From a checkpoint of a small transformer trained on Wikipedia: biases.
MLP neurons of a small language model. Each row is named by its layer, matrix (up: input weights; down: output weights) and neuron, and shows model dimensions 208-335. Each number is 128 + 24 x the weight over its row's rms, rounded and kept within 0 to 255. Numbers have three digits each.
Before each neuron's rows, "fires before" lists the tokens most often just after its 100 highest values on Wikipedia text that the model never trained on. A number after a token or word is its count.

fires before: "=" 86, "\n" 8
L6.up377:144129098104112193149096109132148123110157154116117148155126103123105101116184123143111140127123136081099112110136077155161147167156107124139117091141137117141157118150162108119084136120142148128121115097181131136091141129143115142141110162104129158147138114115141114176103099133171124137121091155176134146117139081143117187150185143108112144126098121125078160106097108153140128108117
L6.down377:100136136121140106160134117181133140133124137132140182143116123066105120117160132122109133149142140108136096162097104122121128119133125119137089089104128153162125132158122114131108136187147152121112155140081126159160127105165121144115119125128118174138153114143113135109125124110136122124122084121099140135113120168150130136105146133128125131127143096075131103131129137138120170101079

fires before: "=" 51, " =" 5
L4.up1233:111129102113145099138110080170139111129142150129123185139130098139135119104140105149107135123144093102130142101147095103167153150141111127165138112138117158124170111107150112125096135145105146123103155090129138133086156126093098111142106190095140135167124120126155119117104108146093117122106141179171129166125162119153127175126131117123140167101105128105130153114112107076107127116140
L4.down1233:145181140150105111084136071118138119161110144101119098119139114175184156130122150084098107102146168146136110107130148150117095124162141131134127127072087135087103136156155085141144130153111094081126125090096100106144128117120123165119170072133131132096118140106151123157124153129173143134102123113089116165118122138128100161126142126147115100160160094133113136144122126155125122154115

fires before: " |" 26, ":" 15, " \"" 9, " MF" 8, " FW" 6, "–" 6
L5.up1290:093122125180147152130090106099121129138081129135145126110156136103109147155122120144052147155131131142107147130073157106112162145141100166091162092140137158114125108153098129136156128094120121175170112138122136100163134110107142086167108138120112131116170159075096133167086081133126120156115127139111141113112128125173105133139105164097119085139116141128148125135199116131100098138087
L5.down1290:138119137163131144139118105091147116145121109131071125121138132170124157151137134114194133129138131097148110145084159118116133136124150119157118149128107137131134138144168141120170142144119127091090108133138125131109113133148124163123117139110142148178135126114141147152160141114134123116106143155151105160116144130093103096091101104167151168123158138137141126143120140157145132120133

fires before: "=" 51, "\n" 10, "\n\n" 4
L5.up1269:147136098122093135157130117121138098117140131129142107161168079122116133154155137163131135128093138105124141101175091102108173135157165148100143117136113107111165090147112098116079150113129132118107142092143153097158104132122085152175145139134144142118110127148092161145129144164139134169134098132144139124105124158142161172122136144141130161079101100070106150155120081110118119119147
L5.down1269:113166188161126058143125081132127119162108090121134160157093179149156107144120129112105115137156131114134184087095143128135088095093152105100075092102134125110137142139106105141136115118129164115156125156138142111144124101132065135114172134145124145125110176122141104113103109114145125107135145128145146128146153143121104138138134131100114104145124140111125161114135121139150083103102

fires before: " |" 25, ";" 23, " —" 10
L2.up909:132127133135136142159124106123126116144117126165156106153139131137115119111093116171060134160136086118119086135121108198156087120140131153128133146079077072106110132160100101129116162135117116144118071125146149133200121147129068122097064122150118146162132150150114091138154100110176143123111145121090137092116137084126137127070117115133121142131134147131135123103202133147078158095137
L2.down909:187117118123102101169141112116156111133115106127086109086123132125142154157129111122131135114140134118096124132107177131104112132178113126111107138139163115100090139112140094088113115188117115097082093140112152156148146204130144161114125102097107093169107103121110135117141117151135147138150139108108100118124093119089130097094134139142128103188110122155130102179142126122099150154141

fires before: "-" 56, "\n" 6
L2.up1253:125117070142119136138151109112086115138109150138178136148101136155115107119137147121097109058104124117130152172119133133141134126130139153154128100120128133172130156137120101096140147163103134183109094151160139114104158130144164129164103143116154149124212114153119115142125179116102123108151157113115139113070115110157128161091086116125082116093145177105156177126148096143118095168147
L2.down1253:123133163166150138167134164116150111116071151141142135142147125156148113092156139119085118113112099166139135131089129125118121133149119126143116122116093188153115149122160114092087150159125130126138157122125125170133135107116147160152107128113134129130096114123113103125144159097146144155116130104098136118105167146140156118035133136138130157116093134131143137117118091143131092099106

fires before: "|" 56, "-" 6
L2.up758:127158083121147151141130138154121132108090106140107161128144158115102162124135155119115092102135109150125190139109127150130095122120081144121091127110096090163096175110138126133092117121112095133087140160124157122134127154141153107137125159161145122134096131163148108161110134130153108142143138143145128112115131152148142111144110118145130124127143131085185165141123149192118114138136
L2.down758:142142119149136144147118185123156104138119130132096124080103120180123142116136102096160140129124094135167122144134119137099113114153122116135104106153108080160132174165114106143142127118147115121095118102155138143137073114132119151102161127107142081125134140111122157092134158099123137138076117128141103140154132137107105120176155178158109144202128140093125147094121132096085141126139

fires before: "-" 25, "″" 9, "0" 8, "′" 7, "ne" 4
L4.up1514:042133120133126092137124129156114092168119132121080116122128119121118199121114085150090138146131117133116137138105150110131185133158142119142101133124142145152152133140152120126141117172168113129125161102161152089104152098102118134178136144091176098131119106070141189120099074112159165145133153154146084148113095114129145126109141153137143122115148148122087131143174085157149087127131
L4.down1514:137142169109134101154118188108144113131094129120110150114096095092133150129105171159164091113174149099170111152150123137085126122104152164143156142113120145113121085129155115114139098145148141138124101156084154150133136158122154147133101147170117170145133117139129130089140148127124140136102135110116153133121103146138098119138147139134115123188130095136121144162078132118166150101126

fires before: "=" 100
L6.up1321:094081106151116115163129123152148134099135153150156143148158124116154121146116125143113118105140141115116129167120109158175156148152106143129151137132104116138134129162153089141145113114136103118102084155186136138114148127150131134124079172113139158127085136089111151128119163096130127127162108161148142135113155109124124110106178147112119135115158124093139160077140140133106115154090
L6.down1321:121111107130119123139129255135123133104135112137122142122165115136255127154143144065128128097127134107143131157124103123120115131141107154138099125132152125144146149136120117128114133151114112151088137136120116116120155136150159118127124157116124134142112123116140150104151144137122127137135125139113151126096121125101138135148139116146124124109138130116127135107114107146134106139130

fires before: "=" 100
L5.up189:093142093157139114124152137145144127105111146142136128145123094122123117110145110164097135141152110107137146172122111113114146125148123156115171119138085104152146128115097116152142084115073053131085140121146133132113106123136057192133138138127131150161084161092126117099128151100120127151160124165134118162115133160131111188146146129136096135089148143087120130105138163105098093107121
L5.down189:129120114130094110119128255106140132130117105125117139133158083088255123134118149161125134159144123113111145123125106093152135126112083157122136158140126118145147152118131124141127138089123126105121156117144134129118123125142137139128098113105108138151130115121152129133140141111138142128130109119134097128124142103120148129145144090136100076123143119157130109151135121107142116108147

fires before: " |" 23, "°" 18, "-" 16, " in" 5, "." 5, "E" 4
L4.up576:083094119133131131152153094120150150112149129165148157084152120134128104115135117108146144135116120101155119107086124133151130087124142146105109124160118090112173097137137106120150131141126139110088093079153161108148121155117115105122083140117147125119104092082132157138118135144106085103192134147102164091087134106111107125128133071104153165114123122149113132092061081131131128137157
L4.down576:066124152137089136067146134147116104137124152127161124140088131154155157111113080118137107121128111150156154127127129113121173140111117110099112145082147161112118149098090159155118166121100166131109098141145117115145143069142124140131123143113186116154123156143139125163118138112111115107099129084159112081102133093137119140114080103128100093124169105175096141134135142124115156170076

fires before: "\n\n" 46, "=" 23, ":" 6, " |" 4
L2.up800:128119102191145111108103109118118120112131156111124110104089126144123111165142137155077134134124167120096181150116182166176119145163123146148119096174137146108123110170129129132120155120100117128143123118167113094100205129109128118132121178119109142147104153095121126136065108127119117153112140127103143122113164111148122095112144162128142100144127084134147104106118122160132125179087
L2.down800:138143133154118113169154143156146109124108151112140174091085097143157103143105081127120127137157188107142103113133110152135126141163109165121114133155125131127090168142139097166104121109123160118131152112083158085127142145114130127125160167095132144162074113136160099108125087075166103101114113096115121092116130113141155121104122139132117171127116024109150142137088115136114153164117

fires before: "=" 99
L5.up1391:087126103145149108159137158171098084103129174158136146122152100098144144137115161123103108105148162118117146176077107117163148127156116155141128112151118095173173159136099077128108110124120086146107099159157118082129142114121094143163076157103147158135075156101103122126133171129123144149144120174150137120094158129115154130141125135130087121085141156111108185075134123111080118136107
L5.down1391:110119121129131140123144255134119126126139154126121138138147128129255132133125149129127095122135139133136139147122129116138126125142112132137144132134144135141139154126122111129117125120122118135106132141141108127116141114140115122132111140124142144148091136116124111125151136132121130127129130146134134141111135119138150137112141131115113126125135132109106139113137135132123122120123

fires before: " was" 18, " is" 18, "'" 6, " are" 5, " had" 5, " would" 4
L5.up750:118105099146082140138171121148096112129130136125152148119107132104120114086123154140112143120110177130159117128171112158130128130149110120154138139133164116162183154095090137119139142126108114142132104137146141125134113085131087135089128135105125131152108142095140159154094151114091088113112126126178126072103153091111112120087150159128088101103131191118123111101166121101122142137100
L5.down750:129124132147135105113136136117137152167117126097137112155168108103248135160156152118121084101100127132096137152116134093137166143146142142108111148121143138106133105123137135100144099135070130110125129114124106119141106104129146122170150085134115138151114112104151100157073108151132170137139078113172147091119162113159161117162148109155139114117115080167135139139101123137112127143115

fires before: "=" 100
L5.up1226:085129113163154107150132173145102093111129150151128128113144124081157159130108159114095109108145173125132137161086135116152135138158120139149123118155105103159173153135103092145108115127129087150106090148158107094130141094149108146154079141118142156128077151094114129110147174127118143167130121185139138104071159139120150129138127142143078111085139174120119171082126121137078121148117
L5.down1226:108113122136135129140120255121119130110131142142123128125127127118255129139119151133098088136143141136147127140122132133135140127149133142141126109134127125132139133145115109127119120116124110134118125133133109113116139117134128138138101136127130136137097119114128122129137138128120126135141122140128127130102137125125135140139136124129123122113145139097124145101125123128132128136128

fires before: "-" 46, " |" 5, "ated" 4, "mate" 4, "on" 4
L4.up1424:147111135134138095102114106128094138133101124073180079153152150100107125111096199116103143132104099132130138183100141120128087151160174167160165131097126076145114083160171110131127095077125141141091143168112130149164154113109121160130124120143120123130146138120098166112113151149140134097123157122099152146124114170127090087104117093150104132147141111122133150115121127124114127129091
L4.down1424:171133131185170091138160124112143090096121117103108143125160157115153127114129132115120129111101158122122224159097145115132171094108135152087142131095154156089098151125119098115138111127117118137114089128120133100157106125121127171113124114075129117058093120103146148165150090097094078134125110151082148121118110129136140139126151146120120118148151103086114050115160120102118124143095

fires before: "|" 89, "=" 6
L2.up14:144174103145114109137150113149078158120081148129109101151108139118108147110139154128136114162167127109177105113147117164100111125165146181115085124085080095093142130136135155133116127157155107140093143125133125118164135154167102128134116174147121178160062134167125146124129113109131132116199075153160141139143098148093139113109146135139163122155164152116162128154108103138103118158147
L2.down14:138111128160159106116143155102099137160109154108100087128148130149142116119185143090131114111148084129166134115137139087135159123154121148124134108203094108098132140144166125145148100096149151114114118144153139131099134113127124160156112094127131102119143104127125122118139157150051154136129088150170123118163127142143145123152117127127144120142175102124123140095147127122118108115166

fires before: "=" 99
L5.up793:097115087158135116146131143165125105114123153175153135122157144113141129142118167114111122133136171132145125133113108141141145138137108129142124115151117132147179137135104111134118103107105095143100100154179120089129103112156104165145080160090151119157056128106105156122119183120143099153142089158156128129121148134145142164146141135124108106097150157115096166096139131088088127159132
L5.down793:113141100131124120118143255128117127126127129121117133134125120138255120134133137132131114124131134137137140148130113143135125126125108132122136123128155144129135147118125107102132106105124117130135131127125116130125135116123122115132112133114146127143096122119131119144134138129126112130137125138127136127110114103140144127131139132111102128118119142137131137127142145130120120128129

fires before: "=" 100
L5.up1184:106143102121134103150149142174116104110132153184143149136143134072131120148162130120092148114110157122082101174095101140161162170149141137140115103134123090180142176133149085124111112077131098139135118145179141096138134122144123142164093150105147149162129154099122121113143128118114123162132176154149123125110134132156153130120133130134122108100119188145115163101159162147121106141108
L5.down1184:099112107156138137150122255152136116133107132135145139103150136133255129120135149113110118105120136134134140145141110081129121136120116136138128139127148144139144143127130116128139128134109114164112125117135096126108142138132144112145129132120114113139092119116131121127129135124119136146155117142135140113103138108127135128121167125146123115116123114149121125123148108118121111133124

fires before: "-" 75, ")" 6, "on" 4, "ons" 4
L6.up18:115142092127121140122089114114137129113134130100170118104148146106121121130118177148154118166133135158112084155127139149116149129134147118145078116093147099161156105143123101127101130139108131161082127175129110181137165136138116142100060128140113153132163145112091128150120122200121134138082143129092124131121126127138100146174143123181161088133111151130121139117131158129129144088077
L6.down18:123138149143145103135125107144063118040162131121134093194136125129137169090134131108138128125121155125112138127099115140114142140099131158114110142093147158119106128133151096145092119139107126116099118119125140161116140091150156086156130118125124145105094129146152096142168078165126148076050109148123124126100162125121137114118143102119159149139110162149147103164144140066117135069135

fires before: " |" 53, "," 4, ";" 4, "4" 4
L2.up795:127102183117123145176164111086138152118138092133111099101157122128126114100095115098141133148090117126108156165118154175117084140106152161099137134082128125136083132153108113125140079134102110123131150127113138134166122106135099112108107137173126118141102134151119095111129085119168103109132149119121119078142140135095142121151122113135112114111110117139152164142170156172095135127147
L2.down795:122099135081171125123104132151153119100141112138154142123116091074126093141127154136121145154098163133150125145126147164142126168115140143121123130134107095099137127111160104109116153140121117114120144116071091078112160145190128143109109111116132151161141134098104146111147100143120084106149118112108142105139138122088108115135105155131145088165130146159117149158116121059134132180116

fires before: " |" 82
L2.up1174:098134146150140128142146126135152148110086098124176088118125104118114155081119104131087131124107100087101126127113118186148094104120166133103110151089098094127137135153096127129152149165088113129123106140122154158188117159115118129108125152121121117137129156131125119168166110108147104093110147111113122074073159127084162115107105109132130162121136108148156103132151135166086139150141
L2.down1174:132141118080119141106156113133186139127106107119112105060129098111127164136125172106124139141132113112095142141131161114088121137132162131036114146125094110106157108132139160101125089172127120091105145126104122117117152169111142119110114152142128103149087137125139123107116077174129147102126115145116112111138099149086098081111129136115160159155140129153139140158098100102117121152128

fires before: "=" 57, "s" 4
L6.up507:112155103135088144155156134189106133146076134174141100107126088120121166121123163143110121123161116114102114133112156111137121095139122116125100119174145127138144150124088115045170137108116101145099129172157140049116138136113145107146118168076174136136114150136167138163135147118107113182142134144142176135117150100151124113103114120104140120130097133157104161123137132102101091140131
L6.down507:111122125087134131145132255119129177134153149084165110120126126100255105128104144139115153132119146145119156134160088123094097170160150124177131115146167164139135135121164086142103132146115124132162124123110103169103127113147118126152151111171090090123114109122107156113120077158119150143139135123098130116132131104130122140109141111163092128130136136127142131151124106157141116152127

fires before: " |" 38, "°" 19, "une" 8
L4.up382:114148116130093122115142107113132118149106127144154116090170079134123138119141151167119115161122120123098145169133113131174108113151164146131123131174131165100166165126127133087157089139125126105115150078177130157174128130135102175147083129117132115158116137101130126145152180141152162137106137151123094122095117095120125161115147116129150128116132095098134106138135099114086119119198
L4.down382:157136140135127128129125110143142135129094118094144098162088117083135163122144132097151141113140140101145107106112125126094143114156149118111114140104153094140107099115090135134127162154106157128109135140126147083133109148112143079090162140048152117136109096132132118141102151114099106130164125146073113130127178082147136141107112124129112151159135149167099126130089152095168162116101

fires before: "=" 42, " |" 17, "or" 5, "\n\n" 5, "ion" 4
L4.up257:128142100107124125075115072150107155133113152157130144121108110164124114123168137177074113138162142151179108128175156118179126139124112106121156139138132158079192108155136105121092135168107135117121121123131105109123145170131140111116114167089140117148109097148140149152119185162107174110129117127150113115149171116132109149100148100120176144145128113130121107130133128115116112145132
L4.down257:170138123091123093142142182061094119109096122089126132138117132088108119118105118128181110148093137116147160099076173082125132110164142111096150111115099118101132171132069131143153143119090103132142091129097155109159102121132142171136104134118132146154112143148163129143113147120134142109137121115139164146108129158159100183119062142147104097130106132115203192170133131130102113105115

fires before: " |" 19, "\n" 19, "=" 8, " (" 8, "," 7
L5.up184:138137137136109129122112111133115087120143157129125132131113153133137157091138145176132179163110123098130136156156108138149127095150128098162111104088101160130191149122126103127098142099110105124141137111099139135121137085114114113120130179118129129172141160103136107105094127090118154107105140111180121088123148127112166144114127105104109106133135146150149136105136108108108128166170
L5.down184:131112145156131136135164102138134126136088133116170139124168142108106168121121148105106100119098141173113143158106171117140129151158124161143165138085130104130138123117071152149140105114117131134128148119084122151132138102141162150137166157144165161139149130166096155126094114127115126142129132136145105145104119108153090134118143138141123115163122153161126139110118077125101088146158

fires before: "-" 25, "\n" 23, " Candidate" 11, " Party" 7, "  " 5
L4.up317:145150136095105172143163108138094104123129155152130117154115115092116101105142150119086157082084149104153129168150145135121134129159170133162113092050133114138154137117113151103109125132137125155126161142141125098117153124147129139135130137140119172103148094146135122098130112123079084111141158117128121117155148080113154133107116131163086150133176164135087123159114111122094086158141
L4.down317:156131135171097106122127114144158149089124155107114107116104114106163118118163124101117129120145183129125171149182150123079090107141145133129079106124155102130101123099112134116088138116173083111120148089188091119110076116114103128158160088093099081107131153117135092131109143150145141140095131133100150134137151143152120093096141131116169107118143166102168113162118108118128131146147

fires before: "-" 95
L4.up443:099126092138093118111175102136111113137126148157110112087112111100118128119106152155089138122142117148114118172121122139118130109149133177116132124107110134148125145178169101128111090139088112132124149143133145143155131152109098111127082134078107163120140103098112167135116150160139106151104205153125097099148108133131099135102131122151140065139128191119148101152163095124107119090139
L4.down443:125100094142137096121115098153117103132142088125169146171168133072174223149115123122134114128147167141142153129115117098104129106141099132145150138117133117101114094136134186116139148118137100182110123128117135097149118141148102090110131137078091119146122136123146137158070103106126146104158144167163140126104158178151137131115091072108099132194112110138128179136170117105114095114139

fires before: "." 26, " |" 21, "\n" 13, "–" 8, " −" 6
L2.up22:123162152074117134084147135135090160134104122130168133153139090117114152110118146180081130112114121113135138152098110135133091097141127163134074132101109138105149136124135121122116166178089144123105097069117151179197157122106160147148121173114137118155144137136117155154153159130126131113126159163080125098103137136124132118076106104138130149123145173140115123093121126185063155140147
L2.down22:127133122115123140120144152145135116100143141106146140086149133125117117127168177110148141126177103129091180159122142076142099119156118164105090124159132122120187133122166118114103115121133145086091111075113109155092102188126135158133107138129168106152102112048130101123116138197097151154140086153104124175143136127150098157119104122125148138159103155170116147106131110107112105165169

fires before: "=" 100
L5.up302:068138086178137120130138129149127143133086163140135082102158114125124126134158116187106137127160139145102112173125172166139115145160083145118132137139159119150124130158099112111137126100109095125138121152152120100146154112140148169131122143116104118098131155119112117146111140180148138187117150148100119122109131099111113145127145134174129102070141155155125104119120182163081089148113
L5.down302:144085096148131120152139246140158087138137142135110147106127118118255121171095150151131119120154165128149155189096136117121098127149123121133124128138107161137148134136154133115150138117138102173102107166120117107107159157157125099129138148112132123129094146115146121113138134120118112114142129155152126127096119096133112124132150117136130075156103130115117150099139103145153137105109

fires before: "." 26, "," 22, " |" 16, ")" 7, "–" 5, "\n" 4
L2.up457:105138100131107129164122097136112131102137151154143071147111117157110140102121126129106130095070123106138123131119152161106105122129127141079134137129086101140127146183096118112081145123084110168058131164115134171152137128086116122097099155176147144112128170107122147132150129145143107111106140115118148128069137122104137157096148122140096099120138143127142146129139167189089132141122
L2.down457:143158075154145099138105138097103136159123126107058125150102126182178143159097175085136117153116157096123104138152066118139136145134091117096123115135104121135152128133150115134110118137107108112108140108125085142146112157086102129108147111128114186136127096120168143129108150128162125148125128157100138135161097165151152136106134134130090155122118102138095102142066159136107125125136

fires before: "\n" 33, " |" 19, "  " 15, "|" 7, " film" 7, "." 6
L4.up1263:146108164152145096120145112148119148118099167110155162153111148131126151118122118122119127121172105129112112118137111129150111115161105147104094125118133145098107157093142088128119145156163134110083114130107127134114190165127173124135115173137119113140082075146140089140174096106119154159155129155145152152130122128118167079118155120127162127129098145144126127087115125138109157119152
L4.down1263:121114133108108139149155143132130142101115144120105173111133092163132136131131113163122094124094108109104086117144110145129156123132146138113111107195109089126104107161111128121152069122133108138171118142116145181133114077156082127119115088128136118115138104114132162110121168157135091136126127124152126137132108161111134114115105118155145121141142107135125139143129132100154130116212

fires before: ";" 41, " |" 9, " D" 6, " RC" 5, " T" 4
L4.up628:162118088075144131131146136140138129139156166111147069178170102145121116132142159185124127120099079133145132118152095152127070153136127138106095120158097160119120165146122139104110155111123127120122157080138146118169150190108119141123129166118128102163085071111156132110131103164123175139130103163112121128106115100165181106088128130129114140130126108120083090135123102116084141109160
L4.down628:145129117100115084136159178172161110126150164129168151179146137135127122136150097110106126101099114140112126140096135158116107146129148082096084125189110129120150107135115135158131120123121114129124162149149157102133128131149099115148105149071131117097125113080158103081148142175130104134134123119166115098173107147108117093136126146098173111128145097100101114154121105135178160086163

fires before: " |" 29, " round" 9, " Division" 8, "  " 6, "\n" 5
L4.up1052:116141130151092074135123078165147126097138141113126090117115144131112145101104164153092122127141154114145109126119106101127117141165132160115125119143113121111142133172093135110075168151131104159095149123137141145150161190085158118111150120131137130138106101152165089134160108132166130107137090120143138120108172121112206102114125139135099150141118098093138100146167132141091146175136
L4.down1052:117126137123093083124081097118162082126143147118149158159122120138147128140121155123138137145100138089112069165102064140141156138166134157126126104122119094161130134145099166121118107177109132088101143159090124125138123124068094127131145083155126082123097107130147144081141110198147098133134130122169135137102109118103136112098160104136122162140119156104127122100164101085127100117178

fires before: "=" 46, "0" 7, " Nas" 4
L2.up613:112141124106122130117162110161108155121140138158097127114119095119124179130132135155082127124144134137111122145126150131161133139106095103115120142093115144166116124126137118121129137114098131121108128166145111092120159117148105148102096130103140115096060091124111097108067113121108128135120183154186067160099168050113127110126149147123124101128136138143156139145149153208130077119115
L2.down613:138126091050123151096127118146146156107143129148153113134159149118152176159124132091121129097135110102155131121131085107150101115129140124136113151155095067135111107123113092137143141112063129107106115185127151123138136170114096127133145091158156127101148115165144137108157142143128150089113125112087136132140132166124115133102099108138131171094155120148111160148109084090145093153195

fires before: "-" 63, " |" 34
L4.up985:092106123140098105089150117169085109155122128143133112124145134148121117158122121160090161132134149114135120152125124165111080123163105103114120118097129130143118125139133100160110120124101113136146140119127135137119154152124159124116110146110087110154112106055111142147072124192129148167111126148142155096141142086101141155100141078146114109139106162132124151181129135113109087122127
L4.down985:078143114175162086112113080164120148144138163104109083117158127112136157128111118148144128121141150117122147144068103129175117151136092121104118162132155119107123140160135184143130120100111081156102113143114133117105056147156156080134126147127105109130118136112148101101077081169105144120165120150131136116113146183103125140139134110133139141153128131133140107114113093101132107124112

fires before: " |" 77, "–" 16
L2.up816:116128129138125165111151112110126140133099114098126144116096140099112116109102135126113125127114155126105096127146120177108104115136133147152116134077089107113148140158142114108086126167111103158137109133147124131145134117106122083085139147123126151168107126118119125149158133104168111080104155119090156134110105134085154147116119123142124168137134127158123120165141094167100164167185
L2.down816:107121113143141146130110149127141120102098124110123112110139143109138186134125164142166155104110142127115117134115179118102144089113115099121149149118117128154130104146119136117154127115141096064125131189092116112141150142164144142121133167128135080146104153093130166130119122154138156141125103136151120154122075164125125105123137139085084127174133129141132153137119133073140134139116

fires before: "=" 92, " =" 4
L4.up1093:153134120101137106116130110104126106131175124132147144144129114131123093078148122126116140129135166149102146111163100148162135133159113156138095116139127151167157134088132117112127114098150149131098145127125175109171135135131126080135163165155196131164115066106161113143117105136121105115140137138149129098084131120149136161101147103123133148128116131123150128106114091123145098139139
L4.down1093:143160096076135161156134122107142121104172149136099126136147117136122134124145097122126075147147141150137125132093125150123117121148142154173106128167094141135097146163166098098118100140121131134116087133130138110161140168122106133100097154174121142120129150159096146122150126074112142102133148141106137136105151081067114134107142113127086127173126168112154142126113124130163139108116

fires before: "=" 35, " =" 10, "\n" 8, " and" 6, " listing" 5
L4.up271:138079094124118128097102128168112109108130143169114133159109098130106123098120161147118152127178102143147117079141153170120138181132099130147127110115145144103115157119123126094126152129135113141139137162138113110078151134147138122072122190147183186175146075094130121140130108131121133126124146152184151131134171072144089132139197181114135165145145148074169129119163116127156116129129
L4.down271:131129130100155127126132062165101126132116151143161122145120108139070114102115104139110133115101123160106071094132099123074145136144121154159148120124146112115163101091094094091142143115124104135094114132146149162112132091145103096112090129147130136125167083130129169155155119094133134105135113104107150130110132109130132197137095073131167142080137193140124098165186112128126126086167

fires before: " |" 22, "\n" 21, ":" 11
L5.up196:101109112100117109121104117143144104129125161120079161136120069128126151134141144172069122136113124098152116150141125113120151153122129119158119098161131121126141110142122105112150127152083090120129167129147139101169177166108119094133142154122116123129158139082134177108151164149107148170135154168143123103124175097116103110145129094101139181117117155108152154120122139162188107159153
L5.down196:143147134108131121111128110147076167165128153131146155130142112122027119128135121169080163153109119144111122159136147130152131138112108161138120110139105120112152120126110097113108157141129115111117136124153119115123126160155120145093077144126131137158188119106109155102110106124113112109150111120150083114109132130119166143117105122143135162160153126136129109168112160154126123170109

fires before: "=" 31, "\n\n" 20, "|" 12, "  " 8, "\n" 5
L4.up840:133142125147121126172145122149114065152079155165138121122110146123117112128138157128086133145116114139156118116135125165135128103138115202131130137117137127110145133118146108145125139144118147134103154107136146102119111108156092157138170172108152148182111124155111119132132158052165128123152108116126137128132123076099135120105161137141143141160152160114148128142167134097081139156094
L4.down840:139177172097162144114163134082102157119147106148161164150157091138142129153144146141136130136106118124139107144124161119111096099140126106167132126171129112090106150126132116160098142110100119119149122138137086128116126088158138126121125131117115118096105161115168154143130175112108117123126100120119105104134139127172127165067093118133087109122100120127111110099157123151137086123111

fires before: "°" 39, "W" 10, "E" 7, "11" 5
L6.up541:116173135097123160166142131150139126170134133119124146125106077127115145116179099187095134089104078125158149108130105113092119082122124137111182142102099117164162141117076137079144132120122124114093120093169137103140119156136113118120127148128164158150115127125094112142128139168127088086171125175110103124163170124101128103130122154121096178108123122157085115123090162111103092125106
L6.down541:114120148160095143109143136115138135126177120146191107159071111133120058111116154113103159143112116141135149127143151155156140139141172155141133085151125098114096104116120119184106149149127177102154111089134125090073140126158148122122143133111137083152110143147132113146110125106119130156129075121091125133111177127132148169111100073133148092133162136145169160133101102116114144135168

fires before: "  " 35, " |" 19, ":" 6
L4.up357:120153139165131138113095114146125109146059115113126157132126140138109079155122127175109147125132113113158140154132148125112118167165122131129142106135113116125150091146121120122175136098102121147128167122166126113139147154127106085199134161137129171146133160122093104143084130127132149166176090120146117096148170096115112097140149164124081109095124120112124153102144132102119088145110
L4.down357:083093113108130150078107117156139125134107146087093109143091119147069121162101140111088146118101133101139122123165172129119129171143147155128130138101165095102135115170126125140151151135150109105106167138113135147136160172168146091093154156148147124133156090120138085078166118153087097109147056106095109115125155107110132136120107103143130135126125144129120148124115132140153104127101

fires before: "=" 100
L4.up453:059131104189140113130109146148115097133107173153150134125162134126131107139119146160138126126131150116166140157045143140125122127147132143125157119148134127155160130152122086133104132112085112139104110175145125109123102113122106126162079126111138136117101155112096191109111162147163136132150110160116161084109127105120120151146097129138120087097138180121114153071131117135120114105125
L4.down453:099124113138136098126143255145127144119122150124122134129156125102255139141119150132108114119128156109133131177101115123151158125135126127129152126119132120146158119141121110160124105107113099132106122152171122116147131129135133131135075128096124123138073157118125129126117145130137125138134130139132131121093152116122148125150136127120105114102135139122098171126139134118095116127113

fires before: "-" 23, "|" 13, "ne" 6, " |" 6, " (" 5, "ul" 5
L2.up1281:149141107119114154135125099112110103128146067111109154098136123106116139114121113147109124151116160126101146112075121148136135123146138118116099148094156099143120105141130150098127129137192125163115158077122133157164155124159153137129128110136148142158124188134110145158098129092157153106122159162092174112103148132167149133106095115146064180133156131116142179142130125186104113114146
L2.down1281:134151144193121106175142124129139119145124113114147145060164160134142130144129138091139125116161123139117170106162103117121088094108103142084122155104128152145122102113155092115153101096125123114132154123147175171077127152129148130136088089119136119151123130088119116154137145118132145151119095170086103165134097120131124106130128074129090147144128085136164086122095098121119077096167